{"num_hidden_layers": 14, "hidden_size": 224, "num_attention_heads": 4, "num_key_value_heads": 2, "head_dim": 64, "intermediate_size": 576, "vocab_size": 4464, "hidden_act": "swiglu", "norm": "rmsnorm", "norm_place": "pre", "norm_eps": 1e-05, "positions": "rope", "rope_theta": 10000.0, "rope_fraction": 1.0, "qk_norm": false, "attn_scale": 0.125, "bias": "none", "tie_word_embeddings": false, "parallel_block": false, "init": "normal", "init_std_qkv": 0.0244, "init_std_o": 0.0, "init_std_up": 0.0244, "init_std_down": 0.0, "optimizer": "muon_variant", "learning_rate": 0.00924, "weight_decay": 0.029, "lr_head": 0.00553, "max_grad_norm": 2.0, "warmup_steps": 200, "schedule": "wsd", "decay_fraction": 0.566, "decay_shape": "cos", "final_lr_fraction": 0.0, "batch_tokens": 65536, "max_seq_len": 1024, "doc_mask": true, "train_tokens": 308400000, "max_steps": 4706, "dataset": "wikipedia_en"}
MLP neurons of a small language model. Each row is named by its layer, matrix (gate and up: input weights) and neuron, and shows model dimensions 0-127. Each number is 200 + 40 x the weight over its row's rms, rounded and kept within 0 to 999. A neuron's up and down rows have the sign that makes its largest values positive.
Before each neuron's rows, "fires on" lists the tokens most often at its 100 highest values on Wikipedia text that the model never trained on; "fires in" lists the words (lower case) most often at its 100 highest values on Wikipedia text that the model never trained on.

fires on: " a", " has", " had", "rew", "ed", " received"
fires in: "a", "has", "had", "received", "grew", "was"
L8.gate298,249,167,132,184,187,181,150,209,200,188,142,173,216,189,171,224,182,271,165,204,232,164,268,157,216,183,153,150,253,215,191,129,237,151,220,191,193,214,248,189,216,200,217,178,160,323,244,182,204,209,214,170,194,199,188,256,206,245,179,202,219,193,235,191,197,190,161,258,186,131,208,161,178,150,139,208,207,105,269,188,179,184,196,217,181,133,246,263,159,232,206,155,141,126,138,214,191,204,174,157,181,168,119,207,245,185,114,195,191,247,220,258,186,159,176,167,223,208,238,186,228,176,116,184,136,123,218,139
L8.up298,255,149,215,221,155,220,189,100,191,206,189,212,277,247,210,228,203,168,190,198,211,205,248,148,133,131,232,177,144,201,211,185,216,284,202,166,209,185,213,215,206,217,197,267,175,175,175,203,164,251,224,182,256,214,224,168,296,186,207,182,217,205,238,215,157,201,238,213,238,215,162,169,202,147,221,249,183,251,226,159,260,222,215,185,161,189,204,176,204,249,215,164,209,201,231,270,206,158,161,199,174,146,146,215,141,161,239,331,217,221,165,271,250,255,147,146,165,165,171,219,207,237,173,126,272,173,242,199

fires on: " or"
fires in: "or", "orphan"
L10.gate60,213,177,161,218,241,254,254,291,273,236,201,179,156,204,117,181,260,292,165,208,193,268,255,212,171,190,267,160,208,138,117,190,202,207,183,185,239,202,211,216,152,259,139,206,200,190,206,175,217,280,163,237,174,119,101,217,254,173,156,256,168,161,182,218,186,236,189,246,150,205,141,202,208,244,313,166,174,196,186,167,195,196,218,207,156,263,288,143,211,153,197,154,123,206,175,201,247,234,211,201,215,141,226,289,194,214,247,264,233,146,126,193,230,137,132,175,206,214,193,159,191,224,195,175,155,250,156,137
L10.up60,254,234,223,210,134,172,213,235,245,316,245,266,198,244,163,248,283,219,248,220,209,238,169,188,156,240,231,176,186,240,249,202,207,193,174,132,152,180,224,259,197,175,202,172,208,219,200,170,209,221,175,235,226,215,176,215,185,265,257,164,156,259,213,204,172,249,256,194,145,180,221,142,184,199,150,179,207,183,198,114,249,188,193,231,242,206,132,250,223,228,203,208,136,227,243,196,244,249,198,254,230,223,192,171,145,142,196,164,170,183,212,150,196,167,151,235,209,215,150,194,209,260,241,218,181,182,182,193

fires on: " had", " was", " were", " could"
fires in: "had", "was", "were", "could"
L10.gate136,215,216,235,116,211,235,165,180,160,241,171,190,225,195,131,185,256,213,158,265,164,154,193,170,172,193,189,186,193,175,293,156,231,199,201,264,240,165,198,166,205,197,120,193,220,213,152,175,194,185,249,228,176,211,214,151,141,236,192,183,243,216,202,247,175,227,227,202,100,204,174,233,250,167,197,224,137,200,160,327,157,139,242,201,185,192,182,186,238,211,164,162,168,153,207,176,191,257,265,183,183,193,183,241,260,164,255,201,264,261,169,259,229,305,170,194,181,211,156,155,187,198,183,175,271,234,181,211
L10.up136,195,205,217,176,209,146,178,167,193,154,215,177,201,128,182,241,201,159,118,215,219,200,249,136,214,227,229,208,162,198,226,116,181,190,144,195,189,206,149,231,188,232,203,143,247,186,223,200,205,223,156,204,115,208,157,141,115,270,209,247,205,243,189,212,189,105,250,238,155,176,124,225,259,166,163,161,194,170,276,206,107,242,187,168,149,144,220,229,195,250,188,137,170,232,182,170,246,148,266,149,204,221,272,245,239,223,247,205,231,216,222,205,268,192,178,292,185,207,159,184,265,247,141,152,176,143,180,181

fires on: " city", " world", " program", " techn", " play", " Techn"
fires in: "city", "world", "technology", "program", "programme"
L3.gate183,169,165,173,269,194,212,205,220,219,270,261,191,206,157,223,211,172,244,223,183,129,196,268,241,250,198,227,144,175,206,223,157,218,198,184,231,191,181,157,213,172,284,227,221,191,242,209,278,211,169,203,210,209,201,189,194,147,307,226,210,199,197,258,222,212,170,204,222,279,152,248,100,227,238,181,273,207,185,197,184,198,145,222,147,187,156,202,205,166,233,201,140,189,222,175,143,114,140,221,187,184,161,142,216,223,211,220,223,168,135,219,201,241,256,178,124,118,246,212,140,180,250,228,152,241,189,190,234
L3.up183,227,166,183,218,223,181,175,191,244,171,267,196,239,260,193,211,220,166,206,225,124,223,237,213,194,180,165,248,284,190,192,112,272,181,219,201,185,251,158,236,224,184,180,186,262,138,163,206,204,177,174,191,158,185,124,220,192,252,186,179,203,197,252,289,224,218,230,189,215,206,186,172,225,188,273,189,228,207,203,185,203,233,170,189,152,215,199,206,271,318,243,181,258,273,278,172,231,135,195,239,116,147,207,173,241,190,196,177,194,160,253,181,185,223,146,183,181,166,220,176,212,169,227,158,252,237,190,206

fires on: " that", "st", "ed", "T"
fires in: "that"
L6.gate164,231,173,219,176,188,210,241,292,242,287,128,175,179,266,234,186,179,175,225,204,233,161,196,264,128,244,184,177,197,258,170,176,170,185,194,147,175,225,225,191,205,186,179,211,216,226,194,230,161,154,196,246,189,118,102,199,161,195,146,162,188,132,170,246,222,189,237,226,217,193,209,147,180,198,205,175,139,221,151,257,163,168,107,267,264,186,220,157,132,169,261,152,164,200,219,191,207,183,218,130,197,213,213,154,195,187,146,285,126,169,244,184,143,181,115,163,154,195,175,260,191,200,230,199,224,241,211,242
L6.up164,184,174,219,254,257,229,271,202,153,195,171,194,170,208,206,240,160,137,189,147,223,237,187,255,205,210,247,152,176,208,165,280,261,139,229,218,189,233,229,186,134,177,215,171,181,192,194,141,256,199,212,235,187,213,179,238,136,191,226,122,153,215,258,190,164,167,249,189,182,289,291,216,191,218,247,202,138,165,146,282,190,224,256,261,218,200,263,165,86,144,242,188,217,289,234,217,202,156,158,242,213,221,222,199,211,179,224,188,156,234,206,117,211,214,190,179,201,223,174,188,162,214,229,116,245,144,246,212

fires on: "25", " had", " in", " only"
fires in: "had", "25", "in", "only", "m25"
L2.gate323,192,236,167,188,168,218,191,199,202,152,200,194,155,206,200,191,233,232,213,174,152,178,213,229,220,220,226,281,151,175,157,164,227,181,237,178,212,174,188,224,192,182,160,250,234,230,278,196,184,177,235,239,165,221,168,230,155,207,195,200,143,241,186,258,197,155,167,216,218,194,176,185,250,194,219,235,226,128,226,212,210,160,197,242,178,148,320,234,153,195,201,211,178,204,203,153,222,187,146,239,278,216,164,175,202,179,201,254,197,157,229,161,150,185,214,213,292,201,225,205,270,229,243,116,197,212,249,194
L2.up323,146,253,166,176,179,242,180,196,196,139,186,187,243,184,292,204,252,170,213,186,161,160,226,200,178,180,203,216,221,258,183,133,223,145,231,228,160,195,140,223,194,287,160,211,125,249,167,184,137,245,248,181,173,146,184,175,178,210,166,161,209,242,256,186,155,184,210,262,161,236,161,235,164,188,193,188,230,126,202,205,242,212,176,300,213,196,260,121,162,206,166,175,130,173,258,177,211,148,187,258,160,224,157,120,249,167,152,249,215,179,233,240,153,204,229,248,262,244,202,177,220,183,151,115,235,155,210,190

fires on: " song", " film", " com", " single", "ox", " track"
fires in: "song", "film", "single", "track", "comedy", "game"
L2.gate369,156,168,144,223,175,168,140,174,206,111,205,185,142,199,219,214,152,211,239,147,141,192,180,218,201,186,169,256,214,159,241,163,237,232,288,176,232,211,209,199,194,175,149,200,215,147,235,182,177,154,202,142,173,262,237,205,206,203,193,129,173,202,190,214,96,228,288,157,207,193,142,218,188,201,209,110,237,163,218,224,193,187,219,250,275,154,200,158,197,191,200,143,245,192,195,189,267,199,296,133,153,209,169,211,278,242,192,145,147,142,190,257,181,256,232,239,249,177,233,136,190,130,155,190,153,200,252,272
L2.up369,156,197,251,238,211,153,193,207,144,174,223,238,198,217,237,159,177,238,310,195,173,198,191,204,248,230,261,237,276,213,203,148,210,225,216,187,185,211,157,260,190,187,226,195,212,153,210,155,144,149,268,145,239,192,267,188,213,183,178,136,180,250,205,157,191,188,227,158,204,247,200,232,232,235,172,231,197,243,225,175,230,210,238,233,252,217,198,143,173,208,229,158,193,261,167,237,175,221,228,111,66,221,177,197,260,200,245,134,185,208,145,188,201,288,312,167,237,233,231,194,129,214,231,226,164,175,208,287

fires on: " was", " had", " have"
fires in: "was", "had", "have"
L3.gate207,205,127,247,179,222,280,247,126,204,199,193,146,232,167,145,196,183,206,248,196,239,186,177,229,208,202,151,187,160,247,189,230,183,147,214,208,273,259,190,166,244,225,218,182,224,267,249,131,248,119,214,162,172,240,253,185,230,247,133,157,218,112,160,225,273,229,234,190,222,205,165,257,153,133,175,237,209,236,223,263,201,199,258,166,167,208,248,248,163,277,165,243,212,184,145,212,229,108,257,200,191,193,242,223,148,195,236,211,230,220,204,201,189,214,243,188,188,222,106,197,285,223,194,195,192,238,193,103
L3.up207,211,214,204,240,179,231,215,228,179,149,207,232,159,222,217,249,200,176,154,168,208,198,290,148,153,172,171,198,205,176,221,106,194,263,229,128,74,191,208,164,207,264,200,150,206,146,157,211,195,209,189,263,232,254,188,145,156,218,210,158,192,224,145,196,201,255,217,233,203,136,204,175,266,216,209,218,171,186,177,256,205,220,207,286,235,201,171,131,202,184,237,170,178,212,148,130,165,199,161,225,209,229,144,221,265,146,161,212,209,238,174,173,204,202,167,231,224,146,227,198,173,165,220,105,188,153,187,294

fires on: " or", " and", "or", " own", "ot", "igital"
fires in: "or", "and", "own", "digital"
L7.gate210,170,169,297,218,151,144,270,170,196,164,201,219,208,219,260,286,212,191,219,229,252,154,193,158,172,209,171,224,199,178,181,212,151,266,144,182,247,188,184,241,186,155,156,273,210,214,228,181,248,199,177,117,199,187,196,190,155,246,248,196,182,196,194,252,118,183,201,194,259,249,199,230,159,200,275,163,203,238,170,115,193,266,281,191,186,189,207,163,254,172,251,238,214,285,219,184,220,204,223,143,199,240,189,181,188,257,185,147,272,131,190,190,271,194,226,246,224,284,178,216,213,158,210,140,243,248,97,237
L7.up210,254,125,213,163,161,207,211,219,255,263,221,197,231,282,112,186,218,196,159,243,275,206,194,173,151,180,147,275,193,200,102,167,242,149,174,214,146,191,186,222,217,125,281,250,195,245,145,244,147,208,226,144,236,254,215,208,226,215,157,171,138,220,174,210,207,232,199,243,179,241,192,273,184,212,148,202,179,171,203,150,137,220,138,258,271,172,187,207,236,187,210,203,211,260,184,245,151,149,95,181,206,219,232,228,187,129,172,164,188,171,218,169,186,279,199,248,275,234,149,253,232,233,300,225,144,217,177,128

fires on: " song", " film", " work", " party"
fires in: "song", "film", "work", "party"
L3.gate545,164,218,187,140,154,202,210,241,194,183,218,199,200,171,220,151,129,182,238,148,215,184,199,146,228,198,97,225,264,304,186,237,183,187,236,228,195,235,265,220,257,197,161,180,250,207,169,163,172,145,186,180,157,174,166,292,134,218,254,182,200,170,219,109,240,204,225,289,184,228,190,246,238,217,195,169,238,235,256,159,220,184,222,186,174,247,250,252,206,197,203,222,223,203,203,268,147,206,218,166,148,227,152,163,199,226,142,243,220,202,220,218,214,242,200,212,142,156,208,245,170,176,203,237,186,114,214,241
L3.up545,281,175,136,212,206,188,243,186,207,211,155,275,184,234,250,180,254,125,201,186,154,146,170,224,276,213,188,154,232,221,187,227,214,170,176,267,175,165,141,238,223,173,230,232,224,150,182,166,184,164,284,148,190,250,207,253,159,176,170,223,154,224,221,151,195,199,182,307,162,191,204,228,236,253,203,241,254,211,173,189,241,228,166,228,159,235,242,250,212,253,211,178,220,167,226,209,255,254,191,184,216,230,212,209,159,248,276,193,211,218,206,195,103,258,188,225,227,197,248,258,125,189,134,224,183,225,201,231

fires on: " that", " while", "ort", " announced", "et", "st"
fires in: "that", "while", "announced", "since", "whilst"
L7.gate2,158,229,201,224,216,153,202,261,194,236,214,287,158,214,249,188,115,162,254,194,193,191,264,193,202,126,162,240,221,222,195,168,152,177,229,194,162,177,266,174,216,266,213,160,192,235,168,168,159,254,181,184,186,176,166,257,196,207,211,206,125,192,200,324,211,207,142,189,203,189,155,159,244,126,213,192,134,122,148,196,207,160,217,217,149,231,187,150,184,230,168,238,170,161,205,148,247,199,214,144,198,241,180,207,219,172,169,287,203,152,168,173,181,212,119,158,271,262,199,154,209,198,240,261,166,218,172,172
L7.up2,151,236,203,196,161,201,250,262,195,232,208,206,111,237,183,275,251,184,254,179,132,210,213,180,202,197,202,203,171,255,174,173,202,215,167,274,188,216,248,162,167,256,133,220,180,187,178,155,175,168,288,149,189,126,207,195,179,203,199,202,156,236,211,243,196,182,224,161,240,159,160,169,284,207,246,162,204,180,141,255,203,145,216,280,143,212,191,196,239,215,183,154,240,113,200,111,186,179,196,164,246,229,218,238,216,184,176,238,218,176,168,192,208,245,157,230,201,195,178,244,197,280,196,211,157,149,225,269